{
  "intermediate_size": 448,
  "norm_place": "pre",
  "rope_fraction": 1.0,
  "qk_norm": false,
  "parallel_block": false,
  "init_std_o": 0.00583,
  "beta1": 0.9,
  "max_grad_norm": 2.0,
  "decay_fraction": 0.578,
  "final_lr_fraction": 0.0,
  "max_seq_len": 256,
  "doc_mask": true,
  "max_steps": 5561
}
MLP neurons of a small language model. Each row is named by its layer, matrix (down: output weights) and neuron, and shows model dimensions 0-159. Each number is 128 + 24 x the weight over its row's rms, rounded and kept within 0 to 255. Numbers have three digits each. A neuron's up and down rows have the sign that makes its largest values positive.
After each neuron's rows, "fires before" lists the tokens most often just after its 100 highest values on Wikipedia text that the model never trained on.

L4.down281:164096158138155111132121140094141138133112159136121135134146144154127111125099104161160091127131169113105133069125140112138129104104123126060142130142119132106133091137123080151176151104160114067153144108148127103107111124134138112059140150118120156083133116098139124134122125119158140137160116092135124132107138136131102156195168176106170134097154147161152145145120129151141083134086117107135156150154154128158126136174127162118117155136124130160131090124108113105141093134112137
fires before: "|", " ", "ity"

L4.down286:100121141116134134119142116126131133158120114176150128124080189120141109126191105156172118150117191114138130109077156108096117119130135176132136138074111116129104141116146130140145129144125137062158107131168151114088149097106103154109136153152147095163107111093152155117157142091145106117119166142118081110127125157160142098161135108117121091165117098164118143132115137174135150151129127122099151111122127131143141084120102136091090121133109134136150139140094098144154139139117111
fires before: "1", "0", "2", "4", "3", " "

L4.down441:079138128163139170139112157162122124114151128099168166117115145127114132158112144140142126162133133115132091121125117130065133089133118163147104128125141163087114144141098140132117125098136138132125123102149111128096097159105110138140095178145149131108106112141142112085165134069179129183097086092145112153132140079158154119134092090112103148174100127148129140140134146111134135124124164145111142128152127143102128081162102136122127115120147130100118178148121165169147132141075115
fires before: "1", "7", "5", "6", "9", "8"

L6.down164:156115078140137118155122100092113107150098141141124172124138147145140128097100133147159102105196133112147131099129125107158096140126119151118146125107094121154128146108097130123161143096091093136137119105128141159144149144102154104170160101137136105096163141082163132135117127095179114147165107157121045121148106185142115177147126120124126140159128129131107184137107139142147132127131135115147140145152137143132117144150147152127135141070155129125140145165149089093107156124158120
fires before: " "

L4.down435:126111140145131117148075146124108091102108135163117120145084097115121113120108114111147113114106152090102119070110122143134132101161137118156169103101097115144101141101160109137112124105122139082133120118148113144118193168112114108141156132150131093155163109152087127132134166146098136118129139168158115132093127164160156105139125202131068101114149156113086116070129141137111127129125128093125149147154122163125100150146123118152126162118124136145186133142110113103120093153134130
fires before: " ", " of", "ly"

L3.down207:114133156148154146140126140145124095095133104127145153137152133157156107098159151118084124145145106122121102127112117129108158127114100119097105181144077148171131146142092138114178105118136126135137181136118148164113113155169096135112142136105162143129093142111137137129145156137143135121140130136124173166169108160071090092121119099151127154088140156154088131135109180110080111151153178202129140125127139132128118151108137101112159122140148121126131126145111114161115092120162094
fires before: "2", "5", "6", "3", "7", "8"

L4.down116:096163113153113119088115152180117091092107117100137155130077127097117145135110165119071170136114110158151132139098086169177133123129111088116101114114072138108130133109151188151121183132129133114111118115132102144134182102169131121111153143137114141155133117138130124099154114105146116097097166162101116140151109114121108144123122126104113113132152127104119135108106161093151096091128137109079127163094093145128117139172117123152094131122110073114109123137116128123106119138136131
fires before: "1", "2"

L6.down370:105117107085123167140124116159119175148130109089125181121117175128086117131142144135117165148129119133163125142122104100160127143104142085151159119127129134140147127152134102124116167130107101086111159142133115166149126140123130160124093127105124103136122122108106103131113148126111120166123091099113184136089132113158111128184153113177120146093117094139100139119125147187151131155120118149085114152106139108113122130057149111165164088120127130145157135121154170087125123156165140
fires before: "0", "3", "9", "ight"

L4.down83:125124102133152145149142110144118169128152138108119098135110175158138135144109130133118142155140150078154115133089143139113110144101152137142118135192117159130143140140072172125141128167133139108045137119129146138096146152109101162127112127098115094101137140124127055132154087136134131124089135168133153126129111168173116131136096130150123142137098113146130119146163117158162116145089119139082160122134155162101124161156118118103128105160141154076163129134152161145158134147107123
fires before: "2", "1", ",", "3", "4"

L3.down68:145114108079151117131126132156128148105167108114095141111191127175148129129137155141129103125109083140172083150154144119095153149095120159133115143096146158176150108142116141084117116139140149117156122128129143157120122122110096126161185120089139172134137155119109132113118129124174127150077095116115142057139152139139131091119112157102118139123137170140165102088121143062128112092116139105138112130166143119145131166125148142125121135136114113105110135150114121112178139166118137
fires before: "1", "2", "7", "8", "9", "6"

L3.down376:157128141133078167136141101163114156155106113119186119118136124155147143156152137158110161121129111103113150161101122095108115157164146109166148128148092140158142132128156115146136095108127138120121123120137165152095172152133149162085066161111165108110105120121152144151144117120143144128142148144135180134136133123166155136156093119126091125098087144141160097142133131135135109084158116113100160179161172116084103114103089110095094121142149121103132102136113153101104110112136147
fires before: "2", "4", "3", "1", "5", "6"

L2.down222:173114149132155169103130113099147129135084107139131121132138103156151075125165132183126124138098115102116075139108126090106132095134133102105116169133121128089145116147098150138130098170124136071100105116099072140131134154152111124108128130104121100129088155122128120178125122112122141107152128129084173157112116153188135125093109120150098109112132071138125138058108105088117107134141121125095125122133092142117130163127113114123142110142133086128131171124128081112133124128135124
fires before: "1", "0", "2", "3"

L4.down240:112106084112096146110119122138138133159090097131143131059157130139103142113132113069091151116130098105109131132105092124104164162131119107122143138100130138146149154143112103110120152086060141110115079103146135167128103095136125145094150119117149123137142158133164144095137117098129153165140148151121146131155138098141128147188114158082130074121148144133119139134129172152147102089134100138136158122140095130128132118173124126117140150122108112098125166143096125148172136090170114
fires before: " |", " for", ":", "\n", ",", " ("

L2.down37:116107112055144153113117100140121105137108145104115102109088105115148138154148109129103129143121169132149111129105146120139110122133120134139131129074086121166132145100145149130106134168068110027117114156134154120138164186144126136096146144117151127135154147136127137107141156133112109129098094109128133140121105146129147165165154117144097122128121134157141100179099121124133137143105110166145163118105122095159113122079141120117130108162089119112096137128088147118171106149127167
fires before: "==", "The", "===", "On", "|"

L2.down430:106111142079152133097142145192122157135134121096115184119143083146105122111143131097148140110155110168118134099151133123109153094133153179083149139157118101147156139139130157091141136104101083191111110128120109103085171104137118109139134096139130101125124108129136110165145142110130148102133124112103103138121157118137132126148123123130088159107182236122118087106119140153138138153129123109115140137119105122146134111134107146101114129141105132107162101156133102137126144142126149
fires before: "0", ":", "3", "6", "7"

L6.down386:156146123105158139118111111124132143152108163110167110134077156143125120093107159122165135151121136127172170166147095101128123112131085148115109093121115130148116115160147121117111132108130139096133120163151142155159088111117115149133132080148108112139108133104167142103169132108156126092132090123159142124167114122144080168137133148139114053078126119143184163187131154114148120154102108141138161103136120102111114078115150140154111127120125126107116170119120084142123130103101112
fires before: " |", ",", ".", "\n", ".\n\n", "ese"

L3.down30:152146164121135153138086142161119179112135092111159096075163155167125141129131146105100113108128119102177131104106113137108111114103135145128158104156149148147129121113130119126179139115131114073116101137115129116132145148103174119087118101102114151132127170138157143113169108094172137091157098153128138134123096136144150124121103105138112127124135090123123125148172083110158188110111156166115137088143130156147070120114123164101089101147131117151136107129118089126141156142101110
fires before: "0", "1", "2"

L6.down15:111137093083130082109154101134093149144128122158118103127104161155134143130092116116104159099139115122146116097164153144118141114144145105121156138139152161093121193126137153103147116110125129146160145112131110061120097134081167110152142147123164116117198132129136132097140139147117139100144126137141106130155147110131139105093125126134106106095178100173169090154132091108129122137120109141142159150150201108150182120132142100122118160115101143116102127134151119130126169153127138
fires before: " the", " his", "ed"

L2.down198:127094123065139164125134143106116121107114128115117119109144186102133109131120120118126145136110111118123118112141146101161139103143127151088115139099133116140152130090133127179135131122076135045140108153137141112128112183119099132082143122153157140141152114154165125138121149123103135159165113118134156138140190154140152120174125136139139136112118153156129145116136174177167105139092102116126155096098136149161125132093109164117125124168135171129131141130149108064118132143108174
fires before: "-", "==", "===", "|", "=", "$"

L6.down266:130125149086129139161173132128066160148113121077167102133144133128091075169115144133147140121109152159080151147068134136101152138076101168162120163153112097097123131141121143173125127125103126141131132150127136163164148122137133137118159127167151113160124165151126120113133129139109118149133073110098134160165123122118138134134128108118112114103124169132114099126118134108124143130176103159093166175143157113111081150168153133117128148129158113094119123121104137104162132117157145
fires before: " States", "0", "5", "3", "4", "1"

L4.down23:134142137116119127111109113135131148076134158140120108074095149123127111114124162127130141129137157132137146152099129098112128109127125154166133133109107135145116107100110130136169140164134137095081144131134124153114142109099171125107156125132144090115139158129086148140137169135134133127196127168135133115168119100114160167137102170150127141108144088129159147126112108080086083117157078104139091042135083108111135150134117119097150157102119148133105105143106183129117119103146116
fires before: "0", ")"

L3.down416:121144152093158155102113139115096149097135114113145144109132123141114131116131174176146130111098138110112124075109106125145111145170161172121125103086084129134112114144135174140137128084129120055075158140158131114138128124128116130092166133161131109132144132121144106146132105126115106156108108108140116155089101112151163131149119108113108146148152159158144148139103134108146128151132111099079137159138123138128108130194160102139149045135130080115143131138139143131165095147118105
fires before: "1", "2", " "

L3.down14:153109135158142136113128083109134142100142136162133137112133110133112075195161103088129127154138107077108122126091173126123129110155112102104155110114131149126153130120157151150129158138158132063143130085151151079131177119109128112171153153095097148097063158109126110104155115141104118085125109072133135148099101139123129148119131157151102113107119121124156122157115144100137138164140106107139130104085132158120109160100138119113140159143124101134137166095118123149115163117107120
fires before: "1", "5", "7", "8", "9", "6"

L3.down371:109139149130122178103111138129160126114109108102122132086156151110114142135119120127156114175144143144153124139117109152135171164122145084101154163189138171169134110134127109088095093143131132039099174119111116118161145114112137154156158123141085097098120144148130085065182142142099144154119137116170104129125140123092159104133129124131128122134122111128164131130102161123136135171133109107140105144102122154137084169122118149100157094148133107141124121135119141131117120145117146
fires before: "1", "2", "9", "ers"

L6.down282:128135093133133128161118153106090125136153141126121144112145150138131133143119130094118125143140116103123105159146166169118177120148125115174093148088111126080145118061117149110122150161100124137142113122119136142136107130138137124156143144129100110167127178138107147123123127084113139183179131138111116159124169152147114127095137115169083134139129109119121163095174178079102130137092087121142121165091102141131116104180107177127128150126108139149113112146091142132136151073117122
fires before: "9"

L2.down159:095116105116133136126131161130120117120191142114118168136117075102119147117123101114157143132119114113135100097164152114137152098155124133115182124114101123163115142090118164140113128139158097061114122127100181112111112191116101133137118118160116120112108128164089091126106119108124100093108093104137089123098127152135168148141160117134077104092133120169145130122128155127111102123167135099160174136131089133134133135103132141160105111145134103102123142138130165167154145162141089
fires before: "==", "In", "S"

L2.down287:120160099139152079137148120127142161169133114102097131133131128121121171128096133193120139129133128116102122106139109085128143146140174158144137128098144105066120141140146099109127139159120127163141122145105163124085116155120117144162151136127099136140115109088105150171115151129146115099177106110085083149112111151128148120142106122099127155160104115121159082090125075114112166141134134123116130110153089151101116085144137128117167122136122153155077123070111101143152101131104105
fires before: "0", "7", "6", "9", "1", "2"

L3.down324:154146095126168173182148142090187151138130115130126094117188111117153141140183110146114104151133126125101083132118131128156139119122135168163169123155113147112083129128130134111140135116122082148130148147126132141111114117167135133146120111121122126160150117156106117127130092124150125153161115134086089109119117124146148160115103080145120146134160121133105150139157135180161148107108100119156138133134131153154109118163147108160145087114115150123038096139103147134154155144100144
fires before: "7", "6", "4", "8", "9"

L2.down170:160099125104088110099084108092122135121129163134166111133118105139085106157139104125114155148130134162152124120142131114162131148088094144139132114161126145163116144162144073153127144113177141141125089098152130117128137134181166086120126135115148139141156145137145104136119107078106183121099153113140144128182098097124123132101110100125144112128117125121108090124135125155133168116165094147121115144091121109121115098167111105159179159141128196114108127122120135127094111077135142
fires before: ")", "6", " |", " (", "9", "a"

L3.down398:168161151150115153122154132128129146108137120133157086160119115145129172155124118128149110142156124136153156102150098095182150112128136124143119139118140117133107136122114106118136184127121130079142158171149092107100152109145143110137151163099095113100164154164090154107136144146144104119136110128153120137132139159074168160141113124155137108106066152132088127095163073125163167076093112146117166130118118119125112075120170161095117112167116103133130149123106133136132132137133130
fires before: " "

L2.down28:136163118121126152116131090127112097126147119150115122124080165146164117120136123139151148101118135119152107170147095097125124100177115112150083131130090112129103119117121108151111131174115106036181158101172140130136131123156083154148179130100075121121134168092125146151078132153111137150124102108102114158120154135173149152079155143105135116150131145140151147106134144110133098114137118132102141139110115156136136152139148158120139111175181110120124150129162122107125136117144129
fires before: "1", "2", "0", " |", "8"

L2.down305:105083139104132171112120102168153118121141163126140153098120108149126124118113157164130175119151150110106099134137144093089138115123112147151125148110115153126135104118141111104180135100106103092125128112145121132141135152122153115123108163152117101184141121113134165091143168103151109103121135167124130102128079122137103109147123131146064138106152144164112094120111138104129149117142112128139164192127182165126162124142113117090148108119146114137098150172071096117124105163165098
fires before: " ", " the", "it", " addition"

L4.down396:102120164161153124142085111152144142159110134135105105096108128124108090080112096127116093112125095156110108142102157128143112094136130111127115098178137139124128094102108130109114115184150110103138143099148142109171129119148128170167135167123113104132143111158148141164159178125124144116131122121129157151132195129093116140111150111109162133088149111100134145116153091116098128147140124096113104159082163166148111157150175133165132127087098133161154099136125123111103141130171150
fires before: "1", "/a", "2", "0", "3", " put"

L6.down10:132154127156122164103139149139106119111136148127122094126135160115132121117099121110138096131132095149122167140093099109151113108160116149114128154156118154129170084155118108131117172155097140131115089140113131094141171090131171173133078101127120146125144127119148113151142110125112118117149142113090108165099107133108140128110137153142169088142175132129183101093175098137164150126108099136158118161165126131063110107154120127140122162097135138119117132091142128111070155082131164
fires before: "2", "1", "0", "9", "ilities", "ially"

L3.down114:091141137136105142081126162110152083100105115108150145137061138117151150121113089107107149120133141138070098162139117130122130163142124095093107109114116153121136125151125123125134102099110105101103158115111138077135132148100150099117123109113140128122133090120121141069156153096106113115138129143140140130136154103096143120095151146122111115115151151103080190136144147157125096130131076082116089103142135147144166142112124120196146119132093151153151174121149150147155130107120099
fires before: " ", "9", "1", "2", "0", " –"

L6.down166:123097113151127150119105137088098146096147125161143103076115143167101153156148094129124147146101153143131102121137089123117190127133108146119076130164133150074130149137109121134130134156134155225133122134164100141135117157130136135121138143133123118118146143144122116118133111112092150098167131148093119114179119134127152134146115116117158193117182107152157082103104139116135132151103134119157155118104165113128127094138125085111123151167159143116140098114117093126108109147144150
fires before: "ed", "ing", "ces", "s", "ated", "ies"

L6.down401:123141146132119109113131086137161132147154164112148145137145153097128127107108200153118089141136066115122114091082139141134163150149163145119134176106113116139151127114114143132105134137149143138132130109085127144096159158110150169077119111140110137142144154151137124185130178129137113119110076149113159114158088130113120130106150107088099106138140151170090152128133124089142106129162149149135091100139155160129101074135109168157131105132160124106123114121132108097120123114091152
fires before: " "

L4.down130:145138149166145104141128104127120142207123129118065143097161124137111088122135128109085140106145136115126122102104139136105135139140105146117109162147121096126095148135135149106108138102115133105099168104139144123168197118139145108143152142152109118138114158061137124135153131123126122109102187116111120078135147139105148135159127094116100148122174110148107094137165150152164150136135150130101117160148141178121129142097160098111159151154134131139098190130128128155136152123098158
fires before: "6", "0", "1", "2", "5", "8"

L4.down219:107096102129138158112118118091154148150143115137131112107102116150151116093122153097144108099148119085121128124124146137130157086102107153129137077155091120113114143131110142117129144101146132015114112120135129136104155155150161071152138137079098107122122154145079141152166135112137165105128105122171115156108097136143126110138129121150106120139138116116162091103116075166088161136134099145095120083138107137127129162114110127113125128110087141149136154138135107104132088107127127
fires before: "0", "2", "1", " the", "C"

L3.down355:137129153120115109142120096152093130138146119127088169130128130153135111103151140111125124114130144125116145085154121162100084118118146149076107107140108117097155152087091125078097141110172075154123127096128092135122120093150092123114142120108192120122162138148154123090136164122179087102153160134133148127145116173114162137114175162130078100112130098157153139190175130138129132148117123143105095127131127148102125128171115174139124132120125153110133143171123118118134119113144141
fires before: "1", "2", "3", "4"

L6.down399:114164179165181135125094105097141111177093174105160160152096166151087187142146120142133165110136104099106138114104141126121142137134116095088128130137178102124113151121131124113096153115123139145097169130123116151153132100134115163119103106093097135144119104134115154104103127150143108105127086094103119141154118119129161136148116092130137143116160105119145113097121117137144116106148136115112099085152119099164153090130142075110147136133077125095159160092120152149099106137134132
fires before: "0", "4", "6"

L4.down97:113141096156135098107162167166103095146106116116133164112136126111133121127140110148117140100137119108140118146135173101148108090113146114117155112098144128110123167123097131114103184181106149173155142126154145103136162148151128143123095130093135171144131129113103070164148105139103142170131102132121120126135121165139136121156106121140109091129106155160121140126102118142154132101150101131174097152155096120157122145149083102098104185097152135151116166187127142147109099100093112
fires before: " ", "s", "um", "A", "oun"

L3.down447:133094143152119131139115085100145107168138144113143137154152093121108105140114117125127132086087136118096140130104146125117169131194142128158110120107134135133115143181133102113167131096110155088096100106149131143148123155109127112132081129151126158187139140136142137172125140093127144120133093124152094100068115127120128120197105126125134145143144149135134099140075127164151148137122118118119125086083157133144140154151113128102139107108173154129132160126095126152117203135103122
fires before: "0", "im", "6", "8", "2"

L6.down441:106089123140152114127112121117126137097162163111096135139108135091116146119132147129077160117157160108124119101093146069174121120173148108098076164132157177151125111137110096132111159113140124130143099155142113122139130104112087116129084155130122101104122126115137173161146092137120104149179110114098149081159135131170117148086118174132115128077110115145124126143149120181112135131139133153161156142155123126123107145120170121163145149138118062110131121112115128145151136139103112
fires before: "–", "-", "),"

L3.down7:136147132085100174123143163144102117156098126090182152123162084119128127137199110118130146135146122097145111099150102135159128116145172136112155126092106143128123105154133115108151103145117084075138115149144145057158139162105126114147171131082125119133132136149097121093106147118111147138144161152149138124099144142116145145135190137123107140124138161133167121117121118146124126134105131110122130150168159105124174107170155087098113148092127155149150097156157109126133117117110116
fires before: "==", "In", "The", " He", "S"

L4.down104:126169121105148147071124135145138093110121131137141140096173102141115139135113125076103130143120164160169130146097071173121141159088123130158098138139099141085119103158146116160111119156125088062086135143133136090128113117133082128099123131085113112179135159136119128142110072106133148172126113154133155118146132130137104128133139096131101105125150106131149136126111117146173126105095104094144131129110106137146110139128147104143118126068130161091103143127172106103135125129102155
fires before: "2", "1"

L4.down39:069116130124129168126128108157140140130105126142139143121113161191145117113155103133129143107174143146089156131064133151163080106162171127128115103118119117170146149129149130135156119105109140152113139129123173153115132127119146141137179122114131110119138099104176136150103102149137155159152107084117140151179125141101147091130140140143104118136121147125144109164130139116134082206154104116125113132142154118111117104113110102095165132127118194112127130079118092131117114121100109
fires before: " the", "w", "st"

L4.down31:127118103167134167113127178167101166160152132125135117126118138111151152121176138109161150120148170139109090140144089135180136112125085123131178119106057109123103149150154158111124105141144116129154150165129138109090138135151142118159149122126132128156148145135142146179154091100113145113120144124106111130134164154127202118129121138082087138118122151116137112163163128122131142138115167106131131094167148109121121166115157127157161121152143092143136135127095135163118098168111143
fires before: " ", ":", " in", " |", "″N"

L2.down291:072153127142118121133114106159114164126090155128106133161130169128140136101113112141160139104118157097134170118114132107124147179139181117160147153138100105135173133136129101160136090119114077102142130114156120129123162177089145129098116127161160095101119126093135177174112126112136131105185125133131099126134083141166112079149150087093105130096138154072134138134141104133141125095145107152122118124109118155118114092116094173154106134159132135118103153133139111153125107135129144
fires before: ":", "4", "ly", "er", "3", " UTC"

L4.down226:128110096134151130129146130115073083133101160105127127114096123152127141112135094091108129103133126119157126130120129116098149135146084080116136131110113109198128120147128130121092123153109121135130115112151168159152118128153164170101131131161151110133108156150106134126111133146121151099114067146140152143143176146145120107197135161125102145150105120156157125095150208107149143136140104117130148123120167143152080119136153121103132167122129122118117136072131071110166108131116138
fires before: "-"

L3.down312:092126099028141163099157149112126132139142149124115125118156156103117129130122107094131138121124136084129111118140163125139136083136134137085107127086125127145168118108145124137120143140102121030128117167128150105104134153130144160087138119136147131133117128128140128107102142118115124149123111138135132123118133131140154131182137138144102136121114156214132130141108158162135113142100112101134181105084164137152163126135141136122133128179125150123094112114112131102144124128094178
fires before: "==", "===", "|", "====", "-", "In"

L3.down347:138108109096136095103118128124107158127148150136132151103195170091126114126147132124142108153099135108145031130109119135077095153126119136152105128113136118138148134137100124108123158157147119140143125101121086146088136112133089134112122153115163123131124101134121133129168142096118107151141114149081164087082151186155127158105120108131131104161124145112116115159106170179111116132113146161141085133143111123156138145144115128140103109117138131148131165163136130175169170114106133
fires before: "1", "2", "6", "3", "4"

L3.down427:068121130149108110117057142132114101127176109094119104110122120122079104132120155107177130123131127162115148123134093139144152112112108142165138109174143129125109110066138110104115148143106129173106150163133144116194084118124123144156111115184162139127130094113164114078161143107116105109122175142154151097156109123121110128118159125140117130130126195149124146132116102174155131114119142111117095137131127109119115125111128114110119178147129097116149097106100129135133129151132160
fires before: " |", ".", ":", "–"

L4.down248:106133095131164101068145115136110102086115115112135151106128115119086131137112153060149099137159138124130127125116084168081140136130089144134157089119118150124148152127147144108089074135128157057152103120144130121126153119134130177114145128110128114104100119126130099121116124068107131158091137148153138159147129114127125124117111105110105140145148142148113124121125146136107120118127130144101140166112096100111127099169093090098124141098112123058115131183170117099146116141136098
fires before: "1", "2"

L4.down192:145103142158095153121140149123163130153152117085082136149126176180112126138143091152115125137128143124106117092103135111144140125107160145147164096139178139137093133137120110105109145080111157202146112142178104158150146116113170137130107142120149083165103131144130171147131113159151121156106146107149108065122129081130117133135118129107140123135122110149133143100124127106149140108126164170137104121155129160129106122158167159151179108150139148158164125136120120098087137151121147
fires before: " ", "us", "se", ":"

L2.down236:138123124153163160138111122073148129125141118132117111149152116155173096142146139153133149126122106127183135106132114133137151089123148124158135166133147135104134101139104120140109122146110102083090106150107084092149138146139133105140110141146124100122100140125136105129091106089080131086155141145122126172121120166167150088113149124165157126106147101119087141053102124098116133169151129137096109121089085160093136114101131100133112147139162123088149179112132085126168123131138139
fires before: "1", "0", "2"

L2.down387:157144111171095118128126154095144134112142138128147155141139128151102119180107142097148152116135190118083127143130134119154104147129166159095080138097155140074115099093081118068122158101162125143106108095145170132151120175106141086126082115176124136128167142119132114116100135098111133105137167141156124159121126122125150094125134140111129109148138163142145139118123109178140164150114104138151126100089112150138155097132126122164166165124151142094153126160121133125132143100130111
fires before: " |", ".", ")"

L4.down284:099144095123171134123143136112129146142091125124122126190178148118102095124093109116126132114079177150163117134115119101133099133100164134119118116077130093176157108127101146144122118110128172120125153153132133125125187173126139137130122141096149139155106160161127139142115116088135096102149134148121100157102165089116065159094141126127089140118134165120125096126148144110109150082136150108122140077149103116110128147132158151148088153114147110109159150112137099138134086146141121
fires before: " |", ":", " |\n", " ("

L4.down13:128115135131114173087110128139115147136079123128099169118090142133113151107108102140127121148141139123138139106142111114129110132129109109183187122185147146159121117140159151143126161161134142169129090127128165088128164148101129132155105142163152116114161150106071112114099059164087115144113120117140116133130136113127151152104155165153124119115165140129125131098122130105127107091098089086117142140115119086123094117141127086123116099117097093112104099119173140096175143116102122
fires before: "0", "1", "ital"

L6.down259:156146134103109113122146148153107135141126094143157079094150143132153143103140086097117172091146125121098132118130131126158124123131104113091139053128093112164159087149112141148147113130098110112105117144156136111148120109154135134092136118104156113094149137119110057116091153137104139161138102085132156105174129150139141107117123135150145115112114149116089108121107117177147139127072112120111148131155132118111096142127132110098169127125109128057118149106149121159174124096144099
fires before: " ", " |", " +", " |\n", "."

L4.down69:185125127093155176095156148138110108149122156144109153159137164165144153128158126161126119087124130119098138135137070102161096133112131140123132104102118145172139111107139136169159099129134098071140125142149119173198159110134125118089108144114127089116149135109136109154114132099110102130148179112104149113132161119118096153122168115145128109132161114146147164157114136132141117094133128118126126153150122141137114143138124132119094134117179142103134139133160120086127192147148179
fires before: "2", "1"

L3.down226:132099146088119149121144070116174129141117159141128140111127104108104108134129104079070113141116147099091114147087092148119143107131099158137143168148123143113126113142117159143109114164162108080104121141146096134110184096150114150115155137134115116122154143142156130128128097072136152100127136111102119137125123122163139155088115106133149127141124124144162165171147112131143090096123098131072135121139098143109087138165136075120117174123131149116096150141139142155185135111151153
fires before: "2", "1", "3"

L6.down316:130126098139162140092127125131184142099131134142149132156151122111127096148089109163111169129106144112142099137087102143135100089161162129115128115180125124159091163113104154144120100105143123123095127179075161143131118126115142110132097155119126117147133135140141151158139107122048109142095165152150158119149131127163099114130092116110082096128155118111149088098151142097134117139130109086124115140118145153101117142160113087173149104118156124145113116134189149132100144128146142
fires before: "-", "w", "2", ":"